config.yaml
init: "uniform"
lr: 0.000371
doc_mask: true
MLP neurons of a small language model. Each row is named by its layer, matrix (up: input weights; down: output weights) and neuron, and shows model dimensions 400-655. Each number is 500 + 50 x the weight over its row's rms, rounded and kept within 0 to 999. Numbers have three digits each.
After each neuron's rows, "raises" lists the tokens whose logits its output raises most directly, leaving later layers aside.

L10.up4500:540432551482455604412506493513506521447485548482494468480502512491443517463583579512459473447412434535439438436480416442535393562521473542465430413488519544537507417505382511550482463490486446440412483489504442441580514475458421535501536430494460548478520490457477513544515546369604625454496463490487527548412485539424539501518501495410447488570481482569497481498545436576486458509447475603495457444514565515496500516436505456529541507447531512516520543473569522542543452549549490503541623427507506481575508512469559478574530500535518556529456537476443499468532533524579572533505496480519531450509585478559539581512446418529499431479520522460422506617501465547484508472512492465464385449483537578463506543510389530596489560475476483491550465541460471560407424383505495
L10.down4500:465515450437434561529567420521461451506476485535471466540524573462512533564477528444574553492474426544493458365491445462510498446443467473504540474564532490491529514448414498413463458422511480560533543404445552538515447527597460465487460536536385443458528497553573557476486448401441568489471369412459462463567442397540611512425462464601522485553488512499541468475535554542516462563517462489490475530490521482485520589534438518517500485473487608520510492468514572543373549525550510560565498561528534601500467540519474520500514384551499499419607444368428475470517426485490577459471450430612501520566452534490471451553491525479532522469601508506428402441459507473509561506414406479507534598438563428505451504523472463518456490433503393382432364468424481490524494571490420
raises: "ch", "cy", "erc", " Ch", "b"

L10.up3246:412589548411638547501461498446509431579597494447592506452436496447544484418545471526482478476474528572585483454512397580407486398496561456542538498532527525469535553528483476549602536499541439430420390505478527499484510484524512465466422528618460534450510509463582539558483415439499535437559502467489503453563453451471460475418397511436554512454378526558514552419596500506427478563621542545518430473579516593433554539465464570428500457510500554550526529530552421496519598551571527462540445470450450579596444419434521520455508421399505484585452524458524485421464547481520501566480433552481540530460480472551552522472453436489550563507409547450511487565452477507493493566484487541571482515526475468525529510449508540498507523548429524586545526559476472430545483442563539
L10.down3246:509491461485515500554506497478458482548501465535486558534475577462497518543546419501468593514578478562530491478554507571550425495574502547504551461467459581500515422537482553481521525419474550458479515501598536507470491480515496489488538536513493529496542504513545495518577444467522531441508525565469499462518545525459508598501505551429512510523454422532531512516494495505449463541509456483511513562563541504402473593552526479481508424524545545467540480629496528398403497496515489468529442506451509492496529583507538582468529544489506485401528494470563543484473461599617495396431475552447552499404549424427470399498454389561450451576417611493485525565504545492539591441417482506515456533501510492483504456452504400447572567507479480470507494520452434495499426543488511
raises: "ified", "ly", "ated", "ized", "ially"

L10.up4525:524466548466519596502540483537560523559500599493449553569509479583420533563499520514522465519521456504463421475501467503414382367508411583491505435525536502517490447421446508441412418533575450512452492446452449508530623513479596541554472470551467496405412532469478531464512501458492534393479469538488560531488571533436486530577459409447579528458470552574505569526494623537434514571606512491432481524516571565613504501511586503493503591529495478477497611474493467540520474509381569545520462442515522541597540568532478586442509493543586494511532508475494433483471583538468493478508453498494473602462527506541423502470492480470498479496350496499409507568500513523561588448553469507500515467481555451477468498453444435578550429559593526497435503517520548472467477511459542
L10.down4525:454415559511447576493564461514496542478544562494443511473511428440426492489553485440463430565421475383558425495469498593440510518485509477471582504524540488462462523480493521520495603471513573587465476523535528521472489460507524499529456530463562561547582516480500496457396516488548513511469480500468494492430482461428413535516500555468406546498430547438414479445466491526501594362458502496557435443470531461404492551509547599517527519513509535529460515544497489498500449431427556546509583441489543535486505467509488470448497494550417520553494493539465517481556509485565444590372454508511492531436480422443430466534465481504447558484470514485491543520606538488491574465556464493516534461395433469500530499460390486534505503479506405452471500478565490410388468472483517
raises: "ically", "ique", "ic", "ik", "ier"

L10.up4213:422462577356463556485479452466553566600454486513526511515485568517493537502393452455528466444578449548483521437544531495454493378510531470434399471508538519426517428525504630514425399525556428542513582443549584448528511537442614503556548592451475463468578432469539507515519455526490448542504469534423576479531637496502528525472516509473397482437547452590532529576592511474526499454474450455550476464567496505617489510496507463498539489538556565466477599519488512453433417510522511492504537541529472511442449504441415537478478514524572473485522376486554458556450518545480442572456442558525514420569606465492510503453534446530544475515502527569533479443461484467544519546503460528552403502495435510489469459511475526417477544529550550584562447535544504470497539426401469
L10.down4213:477539567495596510526574529546450586443483562489562486501422404516541480535502554450491474441442552584534544528520523462473539455453447464529526556447476448479468512571539498570459478453466554426470423521534546504604490445467536495472539532462446380512520571512517552536569502442472435453532450529481543588556451503463521426564428561558520487520470537535480366511460449424556463488530493513508510584540534488404488509590374525391509506547513488392373468435522418510468532615472499488478521527463510530558523505522480550451466438460495532519409425407557479442485520482439496529505504493498398569399501493506483556455412455430485494563483604630396551443523510457477586518528515490546550551554582477432438561554485527611517470533504533479514515551490503528399509545530539
raises: "at", "ur", "ran", "av", "ately"

L10.up3495:442551486430493595514553559481557507461483488449458585405492500550483487562536416542504490526511515436519505479472501506592480551486507567478469477562539526496543564429578460480470501435516401533487537520475528587512554534422540498537587461520489528462514480468543543533518485408450587504524541399461469505585492490412495576457465537459494452461457545440487576541608442625432503512556458394489528531528451551478586567473473523563465522513517541582507529527460504419472525505453555495492508539505529526516585508511540453474493544448498421492526493462562440426529503440472566512533508485496526524443525523485587505543502506498578504564557601460530490556440542579498476480495494549561519478512479504552549459463500489490517509428453507451529375415442448409509494513516528
L10.down3495:438471543454515565526492477485459490604490462608457528435482483540381483371469423552528483508470469511518489545517525482500547529590498454561481416509487475588473542460531530499521460518506483469490464501487448549461513483509507518488478407518471554450489534472512541413503471512483519385513480520499468374448523521575492477426517468455436524463459420523478562674380516518530540422591586391448479528430537496533389544584397488460524513658379510515465533521519506535509586569534591526498471498463544467623490480510478499524488543427452500498528495510420576438507472509467524448519527519433497502518479394483489509477501430482529509554453424513378546392435439526580521478471471508448461401434534472436480498487550566477537561457461557529503443525439570509543446547492534
raises: "e", "ne", "a", "na", "j"

L10.up2539:509517525438435554523510467449483398459481460477517533488537577542416446548426454484525496508518529524496512356507509542443504460551445530472468378532483578460464432513520547483518545411494514480516479471566500580531497438538462483509600489525585470551552509446441485502532505474545464471437425469519481510453454501538537554566462521421517473486445580441376476498471519487495487490456475531482551482470552513606490629465574424540440522529499457584494584522517523493509513503436487453466536583476577485559463487448407627500476480493437500528430481476551432548560545511537478521595470444484582444471575502540483508425479450497441538580516469474516543523514444522518524505532514491508388505571501410559530530488562583571563524503607500454515414501546550517477494581438494
L10.down2539:569487548482520507478487470519454547514503483437525521573462465399493481444589471456468385538453505506581573528435447552494543480502550552471490528447439487511466471474470463465440565477479490517473569468432479539529510527530600452611541491564506526512587690600434447497535540454519488517471497536486530382473541488528491620458548439386472528467528477501549528456527541546507537454388532429539474439473478617482469487492520568534435507402476617448482509494502429506462439456509482436494434433507481443560553574483530494507528451497471483548514477451589411427472453479572556538476418392468568492500544549470471485512439577463580500467523452498576454551629414435457505467618525487431582421390483453594501467457502498470511493513437438546508523531432500445548529483450480
raises: "ery", "ered", "eries", "ician", "el"

L10.up2252:450577510424495613492384448485424440494554467468476495473414424466491531504518570499532536554565415414471611458501534553440493512590480515492477498544485502506562528515507477526395447458423496487505447591471532465472482575513418483532415486507538558550573500568498537544506574500474466466459415574469565504455559541428476491591493486425510520454478474503448475525421459443552456600512476558576544542493492563477542581556479535583541484546511517532468511433436513478505572603565536487538498542463454577548598495442522525471524466553487422489559542462529568474566610610574540575517502515459480455450511477413591505481534458485475557531535515569431472508459516583539537515441459558499487566526594486487598566541544578573537511463489474490520411486452486535426543464512499
L10.down2252:408553572582501458409469407506470526427495482556575553443563479520508465427542488555519546511458484518531558514440445529494450553504504504497613495570440515451453515570469445550581531479504514492481521418572512477483488428404528489496504486527542441584521736481536460555535487557468477554460510417542484446432532482596472525544486516453473538487534561490461510520333474487433479413611475516488530497372523402536503431461542471499513493533476471392498498574512514514524544468513489546414481500525565470456481497507463460420499494576595426443515472487543501463431560530446508539529490494490383473479560478531416446512460478416525598526456539431505486498569524427529556485421452500565368505527403403497473505449530544491591536477462561495520467546600417485510471529510468
raises: "man", "ing", "ed", "ion", "or"

L10.up3390:485617519467627511499558427520561534491412401426440483440504561488475470432478434551537537575466548430512408400536421530544456517548474497472499509552488477468501436519555483458497545411475502447474528452547498553519502470522532466547462463596552453462553446461447420522523538511504575462540583472479533500516515500477476531472522515490455490459509499551521572493496576463475528500564479494520467446552491509567514520538506566498544481454529480548464553491459520481523509515457522465514518491470592555490568556493519509547463513514525496502474529588551472409559528479526561445513516422424466579482594561531528436520519484525501467454549457466483523551461567473463593537516469474543522518434477595540587483432452518539475510490643577511523469474541549437465490525517428
L10.down3390:560518527474480526502484556464513491580605448504530445524496451450539450565498417487545472488620489578503535534539489465482516469505577449488468479451588561538424515600505493577481599476546511434517444488496573572443497458477485386500467524541493449464517445464453461497535452526449593459500456437510541467489407457516591623596464553477521479511549484572513429417513596512548482596556366610454529523474503566500503541419547559552497497525481461512602599461465578529486395495552576473474549358477511655468513515447467614549564592564461512521470474510555572537471491480575502449575479495515504449436572531487463528544479525534437496554470460486531429504482528603526469521484553482349480463523563460557501564481491456449490507455472441563506534581500516514470430518542520
raises: "ed", "ances", "aries", "eds", "ives"

L10.up3524:495480423561466516583617572447559559530491545517484469484626508553474483516548554506533511518528515529450537490554549436581485468398427485511469461473508509532476517438435498553417397506474473529491545511599552546621608548438561484508561477593463535431431448512477453568513538418496467452556556425450453595513375449479527446496518448488461515469449510581514528486430494682583456538575505492488478469504484544464494513445464548506449598626551444502472501500481399561535527491549516398486523495460476488509425530467419442496539506521411529498423461528487493554488461591534488510533461475538568545581537485574478504468391512589475489385531391493533568511489413509481539449467506540544497501580503554485487469411567485505465505502621519550551510436508560492513455547541512
L10.down3524:553493511394513539449465530458444460462528498578545509574579448506495590581509559459500469592465443511496425456379481552525437479514557510495551556583506591442429592427468492516521438462517515418480545427506483492518598471575486458493582479450517428448648430426502492536462544603461503425502408482427537548456619428527512450516419504460499660440366498429592466504503447455526532428473517539445528551513492525406506507517482579557522536567549543459443420500380495529506504495543447560517470482541642393580470568565493479487509510456496559551558457476400474423481612511548425608586479577437509492417467470461600427501564472531464450511506554571541509458428475558521508448453495565449540520550508531554506553549458421495517520466461538495426483476459501593549527490446392
raises: "ent", "av", "ential", "am", "enc"

L10.up3398:550447492562494503507502490462470471503513439586512548449529546537468501504516499579351473519515442570477569456470456408525535529511489463491432527492530534445436534444597540459444515478537527446467528478579463541485485533521424418514484509460500506484440398511488486468448546595573581537511498515522378522498473506472651524484524547509546530551613533461537499523634638535478552567482443440494485480432428475426610606524546497523536492450574380489499517455509542396501505550513460534496593471487447543601447552594465425517449571498537357434529494506533574567529584490590487595552523455481553478573497451576437455433618555528419427496462432482529425542494358501515479486520504478570474478479532436571467505556480464477537422420458391476530567472524446544522498462488532
L10.down3398:531503463531495478562456527449499490543458492498522436498476430455422454584461481451411510467450513479435491450435371555503482524513487533465510457445444491486509479606536466494495467491523447501449450491451475563499557484552445489506398511429589492530462447412536554427555612518494422535541463467533503573511516405435375558462530510517436569569627505508460525403573422521524511468430496404548524452537418558501519541478489544550479415543514472475571537512535537486455501427557535511566505494520514446428419426484508527389488520501528518538441390501452621467564420519454598466452476438555429611523557464485545494449476539449487384529543511596455457512487444527418473480487505515523470545528486461512491447480531475478487557517488522429436451503498481401490531483561476
raises: "ing", "ings", "ine", "way", " ban"

L10.up847:455526444545554549579468521578468516473477489502477506425339461553423525467449450487518469506562527588534517566426557513516450515565558525441430494476478582528481501533560558557491414465505483578471553512428512496524509465461483437406499475524522565502447535450463502430417474579458550481461501515485539465517438494403569458598414605504439497484507555564557523490502510548497497488444475531492539516582449475439531541431560481484592573462491578540565522563590470518430543470443566524570499532568406554486448480509429561515519497438469565482548362449480522395572607502547532499559467489446583561477402445622571546548536505475586587472441447583437459486473508485474512575521556544617459435551608469528489562496492507452494515481541470551463499517503473469520476486557556
L10.down847:457445322497505494464510513538529520461570465531486564392427526510536491537549554490545414469609524504454547498409459465474568532470489489524477537465502531499559519511612570447453545504523575493494535558459461465498472492526438489458510446542448547409450621467492588377545530516459529514511498615465536573575480565426553442527520528538460455551525503498424525494558498475483538456351527553538530453547564478506401498416520405446515403475412498568549468521553513437485492499526475418497577484593612520518600500495485535513474504434611460542526451446490417521485496440447487511416534565557460468508462459451568461528479443449456430520481566516478500527526523443513481405578421511495390530387463474606439527518385579531553471485515420513542501514477501510552492470604459
raises: " March", " October", " August", " May", " April"

L10.up1422:536522481486497536500529501464478459551437544370456513514468502523468495565558482544452584537527401516507474404480499451502515512530394425516402550511444482429484562508543435547586525527428535535477563518540501545580490595379499526526485633631559478474431460506460644461512509467460500471536468462429474553492453564527577358400451520565481497562539552525553430486566537457593455472499580534589420486564543556503627495505427527495547473488570527638483512476601592517539403563497459545533506496482542513530515457581522462497475534465518494475466403505601559446451501481516594530501531499573553534449529462509432403446601437481540444502556494425526477535479520523481496482452542463503521473531554509542586381446521465532436475517429575443507498373418547499534531485507596
L10.down1422:471447449452434514516434441538514541514563520460618499548474615522504551615502459529479470550496496512424539461558489546572582508506562483489544477544493508512538420584557527501537568439410518510533520514467502525553498440491583532483509532465591505394482465550535476554486552488551488479443568470561494536536528568562572484498452528509552605420553505526521557471603572414499451477489571467543407428514453519523434446561454480575499545536488488534521422467397543493533437477419400520505358449451566500517533438471441442459484531473515539456521571594557576511527429452364521481564447587495386481437521525587470432559507452483493520573566485511541427412502498500441481515435459568523560558470540532574464624530526553543533492488394489528467464506512461472548483522456516
raises: "her", "ent", "ences", "ze", "olution"

L10.up3674:418486427453517476436566479427579513484559546497560475459542448549559533574477492587568452502561512474505450434577465378485480502482539433488596421497469471499528534454508450511415418534574568508463508534528463579433495576507504460541475476533496513506520458512486480432582543481445539599532565477572510535591449536426555543546515535514507427433500582506529432442545491534514454550498568480389469524538517558527461481523510548427454533477447478563481571522474417413431411517513467507434496458562434542512487500518404447540422451426472460431527492456469402482548511511552452486535545605431593488501482513472435586440474458636399454445487429507492514473455420587503451503503447526470522546504395424416517532397525524499452525510467432499435414592451453472471467536554542
L10.down3674:502488459475459611489503640579479405466411497479524498553581467513454397510471419482510452566488541442479552592488586491409528491478517479518515450490516477495460570551513595521491545501462579504583562533483505497536466433482539619475521498462487551568419518530423504511524539519513495471537561516526561531436449509528537468543611553499552530576512497525487573579565510472463561537492503512471494542442483526476524465432442512546464461547466452465537557514430602512486456436537556606500555493471447488459581578453582494476479508494540529505479495532508549537506537493507518562472531444492412525561441614432507461582447556519438560574518534515597512612512551472512528495482404477615395454414441451480478517546555518546454505532544420442500533615532561394482492494537504
raises: "ary", " R", "al", "old", "\n"

L10.up2565:522472511494511574547541513596450572587499523420523491499413607541519482485497493528601512446475516464443416508469447516511473574445505484469549536537480432465576433512503544497423450486435482507478565505506456456582568489444484482587556534563489413522562508533560424504494497561519548450516441499403465537550527522485534452454541523409496482482450545419617456505495486524308521496490536410506574477416549528436527453593512469426486422566509515478389512538394527482316544525437487491555515505488458515436364461548551519551498529482479568514446493433513513469530461467564543445495561508507484568471474544449539571512504400412514452484488530486474543542501455561518533574497541537424481438577501422539425485521495496522438467496521481513464474440437531555541513498503512
L10.down2565:515452489364510448520510453543589459551521578579445374485455428493392500532490569536560576489465509414487380461581491512502485465459504488558552458500444524506536529582541462384507541566434529500482530511506455568365515504555581625460445520388439446512433511531389616486556525492528556569571455531594579489491494519521416468413447565430553442467461445498557549483523510557566499493431434473559474566549552538496439530493498521467466484530504538505434452496513474504526449416515445527474548469415527479559472539491476420607437496600450424512484531593538493535451492441538506528520478535464540451542560513469561543510518472583424460464534447506463530502503451458564538501526510571600511468538407423475480438461518555414490592578429454446525528483501484485469517429472374
raises: "utt", "ott", "chi", "itt", "atter"

L10.up727:491496571580564526523456527618493443521562552392642491519538569537434531431498606420477489553499526518571502550474531563523481568546426507502492446610487472555504417402448501551507526523570432479503522556512606518511538447415508467576498504485497464437493458499533525512451567483462479475546505481474530488554460511512423554568491640513508519487541532554545503440530440583360525542539530394512537467581504535467546460493525559519572543484512487463485562556533438488513468575512535500543596499493458486579384580496510515527448466498473549548498557490520571528542560490493505610586419477529497500461444487524521507508449510497484568484488536546439533485493520497525543500555450536514522501487496516529463500556554533482516387575437594504559423497511485506438461453566529
L10.down727:567462508520485511540654568544480447502435469550530501559576546519546568421485504610430471614557631446529513577514553474458578514528471438396463406453416432433490561462585460456516561498536449441542495470489463572520536533525618459445465559456432476523558658469464346438474475429481539494487448433432477452493486427491514460528515566488484456452441459447441510530434437466477441546500471476497584526493497509467626474515476482496559587567504501516533588462494487470484477495509470518556404552443538446462531586420448489444546500485456570547490435491495451556508535526509510567528442515463505505495464417551546484458454490462440566541387536554448506542497536480472460479477459500454549452449445538409505570504497500481558438491419468460450459513519555473518489451519528
raises: " ref", " hon", " comm", "uck", " describ"

L10.up3388:462572536427429537405539473438457504534439582531504466393466441557467466630480422530489548464478518554415517445504476502513494568520479494485520526505512504445546503531572472452432415595516510447569573456519499462471497517561530515474468527477506512467489491463448495473538387523599480575536352378532515522481579472522440508481461608512509548390459531466526471468488511392455529555376494451475509525545474525438557515573562464554492532501470539498472527434477404548458559555452565433463542507550540468502502545485391458542527389501474440422437478467514550498571538531532475530590516476521557567492462374511523519513477469558603441428440497497570448538552491600563519524558473497449549434464459490563453459515491442552432520473535477459444453504454413493519529458456612
L10.down3388:524604543564421519467415575466536603555554549483465508509547403524513526556478447493488559533539511528579484435474564533512402534433580584448613524536588554525552494507567454422412523465535514418488535474579595477540585446502438407440426551501530482510507562447431626398501491482536577503701553489567566559528459530477506464548545505446430547491462527599529523507461517465516435499525413493547521526513493509570558436504521434576501559477517530421451451527487569465571519463470499528609437525555607486483561467577545435482461447501514553522470489518450474525517436568539528523514351497489381478481522476491471475528495513611533551473510534569532505391440415512474610450431491506549564505590434596474413560494541541502569578492503482512490515542555487528494516583487450
raises: "ale", "oon", "aly", "ald", "eth"

L10.up2097:491580555378516515506553548420471572488515413503463501488426457578455491402520567464459522483450465483469433497491462567447420490563497443565432538546515554442478542452599414474491472429568519526423432548458487530579518470437545539483455530474439523470416535555537447600467498497521462486430496418431465458477475523479442556519474529358552457511469511549548481468407390480555595522446537552544544504540565561446495550572591546443585563535566453562458490516450466477456482455554513441546542449416558472573557503491423560453476576505514562548513467551403513477508597479461530466604487553525499572483494455451477536463540521513608452529519522557517509533481513592529548591455607586560373436456527463525408464434596560501418550516555510524444495549472474507535452480541525
L10.down2097:451470544437486578412535462445588442531494481553566529545455486500585519397472451525447552497470519482515400511514517502506563422482478504489556495576499465559538541474594526514512489547476493448521543546439567496511506502526495409535553539489570517506518538543471444455484484486565481490460545485496601388457514413559467548547448487429527525427526451561428528596408612501556505516464513530492453527471465420544484477503506543482420509543475475493438430583476435586520459519615456509597482446413524562536485475507538479494473461525479432537503524498512491453521633428434545525544428547612515430513660535485459491515546576483411537488445650546437409575493506454585512465436564527498504531448488493504503508481507537502448482569553625579569553549591511490507464535575466
raises: "istic", "ist", "ize", "izes", "ists"

L10.up1090:534472526539416560452397571493590480456528482536523472493483462622503524520578560449515474446555400507583540495493539487493477529479486505484472564572471489419542496486588553580481539587569560480549545531554556472490512520421533466520413489472476498522485511450540505531442458470442471470436486479552537612434508509478482629525471563472501570506467457478461492564446585520531446572431324561578562483502509465440556447394533584420585486509599541494452597436569509446491524503529430537465589498423506437455467471491370517417446476510526515576456502510444537525553572557546494517480409540482470485573453481458445588487522573485546535424601476575520518531454468476495558544535521438473484507551609480513583586472640550497498509464412459522496592514525456454517526519519508
L10.down1090:571583409474482484536519507398472440502463504509394486461646464470531435507395560531455524567566445526484486409519448457485594421525504428433501540515480568607593440469526528517544538489500554438544538429550503572507462454583513511553514501543432518530481642554469426428455520534539567495439483545468505528510607494460479417459471505483588435530697475465488444475526533484512515490477559437512454433483510488482595457485542532443419484471506460549605557576416486543483535435566531537520468588432470432525468465521467434405530447570502416516561446446521542455565532472381515496489458488524461488529524428541516516476421563466505521526476439490527482512548511465443473493392589480548435413509516525463557521414481601514589460507442594563516592513515572433448400481539443
raises: "ings", "board", "ing", "ed", "es"

L10.up4359:490532523437471455411536421447485476422385492550453477561429525518554402409567460543560470425490509523446609438498481569447565484556459500545445533558487434476515406436411648513509577449518426573408462505484465476468501550511528436451494464435397469457515477431479524447453440487503497508456526476440570504492520481474499462460555523388497518462446606557541519497465517485497565491561447509484490379461508595508567500410498456498537528492430522499482503435452530474486443537536446525462536463440455601401470450467561578512511562476474543534479485462461429421541482502556514529446503475536427497485465561582568490552595485526467402497422474533495488526497413532516535486556479482547476445502508469528584484465534485470448526505468485437510515557478523560414498547495432
L10.down4359:602490526506578385464609527482541499592493600563572593525544539468598591539495523507503478519390476505507501509400458413566433492449524507542531470450589566473465519513491556488520498485522553523501529529524566455626494443464551485472611488577579436500565443518588459592532499598601474520445418525524519590387652502559515537489417517485472459556554497436498498488498473445416456581501482495537539561505524464476448502494495460516485569426538498509463575574389467434574553574501550467468472489538459541396542473576537475442427507446463467443586499491516568492492570510511504539607422432488505500499343484448561568493517600502512471513545467466547499529374411487560516546444527533468539529534442557396436469560548566464542460510530545478442574429544480518457506465493540
raises: "te", "am", "port", "en", "ast"

L10.up165:467534526579552517442452580525568404523582531485516451498437605473448547501525509540565430513474495424455525463492414441484477597506478465460378478532517475410498523514540571521417487516435546459553492498512489494479455508441396552399449458594393466465511475466558575534556457435478560431543449453439558467559543520470641471527540496480479595412445597539441496499522452479475614477493632563474375518462571491497539478569573624473491530473507489580467489485511503493478448445446523541474420490579439555557445413476431501561434525485541499406458439453471587552451499483570438495537422549436504419571485449563509462447467442558497442510457473530473461467397526540523466476476424502460526505527513546521428559526483535435399483504526533571476508561460441546586531477448435
L10.down165:470543391527465462497496532579561469604445546478513545595451506520585538528477463460470505467569464472414535453484439542474488486453503451564486517504456470483479448486465475509500501531448438478552540591547594516572507536532487423498479522556481437565557533578409506478547447534552547443500586430484460542615423486509526510516523531484523437564487464607488484515545481558548537455542547471511578549429523592394541517535550547502556517555475532446531575560548547526453526520453538475487446560535404588572499431507500561470580460476454494486421476549468376568491476590562552505518457488547476525503475488468565502450489471532514482444513465507493567631507539559414402369471521462462476503476482534624518537475513513432424469547557469515568451582495424523569485413497516
raises: " during", " at", " with", " me", " dr"

L10.up186:375572453432481583433564506490547601560544449467467433508403515532416504509433407540452447455554529488503538400541487407466526569474504487503557627500478572451548535523499456524442500452450543408393463582540451514540562519500410568559444526506471485472613446516546528539513511456433555468528525547470453385438509453461441535426576604489536568481455617491513384463509569559501493473446515594462541442551500531504467515559563552511610500576511439502439469491491439432490495490450433508581407451450524490482453513451523438429412592433454585479430574475512546390545539521537466463465503559419546528419556572545448494495469503554521468457485572504402509610499564572460390509500566487527408542513502506512472413425581590452429566567421484549584549490477426406440489544470399
L10.down186:424523468482481641531547486532483547526476547429544578477464503478474409474512566501385486486400503474512540471469511489577442494562488478524482546544456495537526429451555504514484525532547519503490492507468644481524540491517410464549501481491538490545467659512542507570537463570510576485578484506518407526530487471589499501388623551509464494476438536516513553480495497509513466486413428514529479539441464598494537619473436561440498461488485497496529503519494502484466406500580510503538503383555471474520478502421573551488476518457498517540383530486476442505403544512420468473548417520513564446417592515437467431423402480532518424516461446556439414570520505525503474470454490473445564568439456556507506553409500467432429519401467574509558492490530487528548453463498508
raises: "ested", "ised", "ized", "ize", "izes"

L10.up2151:394452501561490513569523563560484573502517505553474554441431518515501451472507516462507470526488475613402474515549492526536455567574538464562507454542525544572530412485420449592520463484506592533508428518590425510532473517433505476479479451552490492430464438551620432511487448433523472474480572547452485541473514437508631476416411456394486516499437580585529496512581479463490444520429503558560491438635462552520422442558463401508424472497500452541523472530541522419494420508427530426517554531458535556480478498422499541507454479551478542450484540506484444442479500517478490522563437484540549430527463551514541484495477535531386544517454572449542509541530471563589486494565520498595536443469440519546569511583585469498471485506437514481526527460479567459538431512382590
L10.down2151:467461425534487454462480595490490472551451564526512477516469418491574430533478474532473566506529436461473485467501563474598530535487448479481430536455462495488419413589539529432475447514467495556376458488488510527512458437430512518504511553368511422467461434461409564546489520561535522493558513553475549441543401453522493433533520487546447434439468511481476477492544464525552497457433508434464567519589582459455533511532497433486520541505507553499567452496508355502550431473530443565508491423492594495595479502408536498604537514539480544481558582475537428529463545504493613487435430487533517484428491465476421457559476534570526551632510491535552552519438494605448460545506462449531531409487546485411585542420502505427508478454590503439463588543511498552484453482558451
raises: "ects", "over", "ect", "ac", "ensive"

L10.up1790:483537556456541429427494514518525452534512441451489529553540546459583494550501562463471464476559520576461460465514425400495528531478582481453471495458495504465570465590461557448524539514587478493539455528442537473517529461524491506540518630455516495385482515415490517463534481521524487454443487456455474517459507591553508489559431463436486509581480534441564414513530552498475545446452466476473560506475491541507519484510545545564584502538505552535493567437447506484491467497496491544563574511534489473509429546426456538536458435466596526558552399538495484504545570503535485426539531506416477451477433512501474474477576582582520556530450629549502422439486494547488550537539388493535475434516527389530525429538509460463545582496455422487575539626493523549425459499545524
L10.down1790:539539612455432568546605580512440536537420549546486523474563523476442525553473413449461486496487442498464518447541463446459498605489504422481535509457487498536544452521429587561559484555503565404486396436563430490445431415455510469465563517532470407510433603520467512495442417475469632511505537492519390532587471549540599507515547489503435462423486547604508535489466458489431549562542505431530466481527474511543533485390544442492508602505457383527540573469486387547529505567519525474467517455496472467562537466560542463456478435491429494517514477568509615566529434485506538466528573460519538549504530540411445561453473529512466559510496610434541539462465526468432551510425373437529383501521458431530510567453546476468475563569439506492448462548402506486535541437511521
raises: "ja", "to", "jo", "ra", "ico"

L10.up2355:483389491502609478435497422472499447479459505471508529517471551472562524481579530427522436484482475447449407470405527623469483504510458481477494547499548543522432507481473466447573479489508525502487557472481438594439534544529509509515551486436489490506469434492504502521551493535490585516512423428524485478498463492520531500485575497511506523460453468541517513508532502468513468445556500470467496480495610511532498655484511423501526495541517500544462425440476528476428469466458488482515529481599427598526561474536500495614444525479501425532461453494592513525620516483443535487519513476504560548469535386491552416428550439508426494434457511534537455491428455576574559380421477565594551458512417476489510575558534566522529532519542572578525457492456583518581442450517535
L10.down2355:560588544531499478498507425465588463583558543545426489540537494456477471457489455496404505469498587525498437428541570545583554488501566495507587494475535578600602550497521502519539525528502493633416486533442514449545503500423427496489517494541568530486537476432508517510451500547538465443491533495463506346526473496536538491523530419488435584435586472599527472438618534526483496518542485545487519516362481478546519552456410589491479474552501578587410476470442546553442485549421513514564516444449465531522514593485486548549520525573478467486513515429609592424499484518561486484559544512555527453484539378502501508523481490482572542568612525392538578518624509402600522521486474428464491508458493488467500402515421519470515424431446437484502504415487425536451491513426512
raises: "w", "st", "ound", "yl", "ables"

L10.up1756:510519465458484480554440524479538548538497458411512360552526589554457568639473493521464477488546475503441512487520502444521508669525432478366538541520494531555591557462604516478487542471450533467505381550467477527529469516480532464485521465571396498474514449442523409550431440526486569496470399487515519473473466496499523532480523444423473475422540613547583518452448487489459519495473522533513488514480525482486493608438541562538589505516559538475430530430520501456520479467454579546503524464374539504386563481461524434504557470523527454549444526544407572617385428519497548487499473438454505524562440491489464532451528434552506443589561378514462466500526438541508452457496514386516468440498518442555536544566452538544400413464506538454589555472524469462572508382470538
L10.down1756:516528512609480552467596435509502432583522508432524439516555473543510469475469500483497400490495473504453576456555470491473596484468512521497518500484486535501479523593515489602464473423508514504485500482524485535484467607475472398601439457466501565493475501421620353449410422406541388497413496529485515492413468544558447460455546513480463507503462442478423523533543494504425492519407496537530479531592499473499484406489445561584468457517495352430486440508409538484539613480514413486512428443522551525472433571539595463480576455447522543514506503412456404435581541521562513529567465501426481513495522462523520472518488589536489477565481516486508441546551493628420470581544376535516416550484505561470515459472351526501386549594494528500497547527529514477527492476420560
raises: "US", "ama", "am", "va", "RS"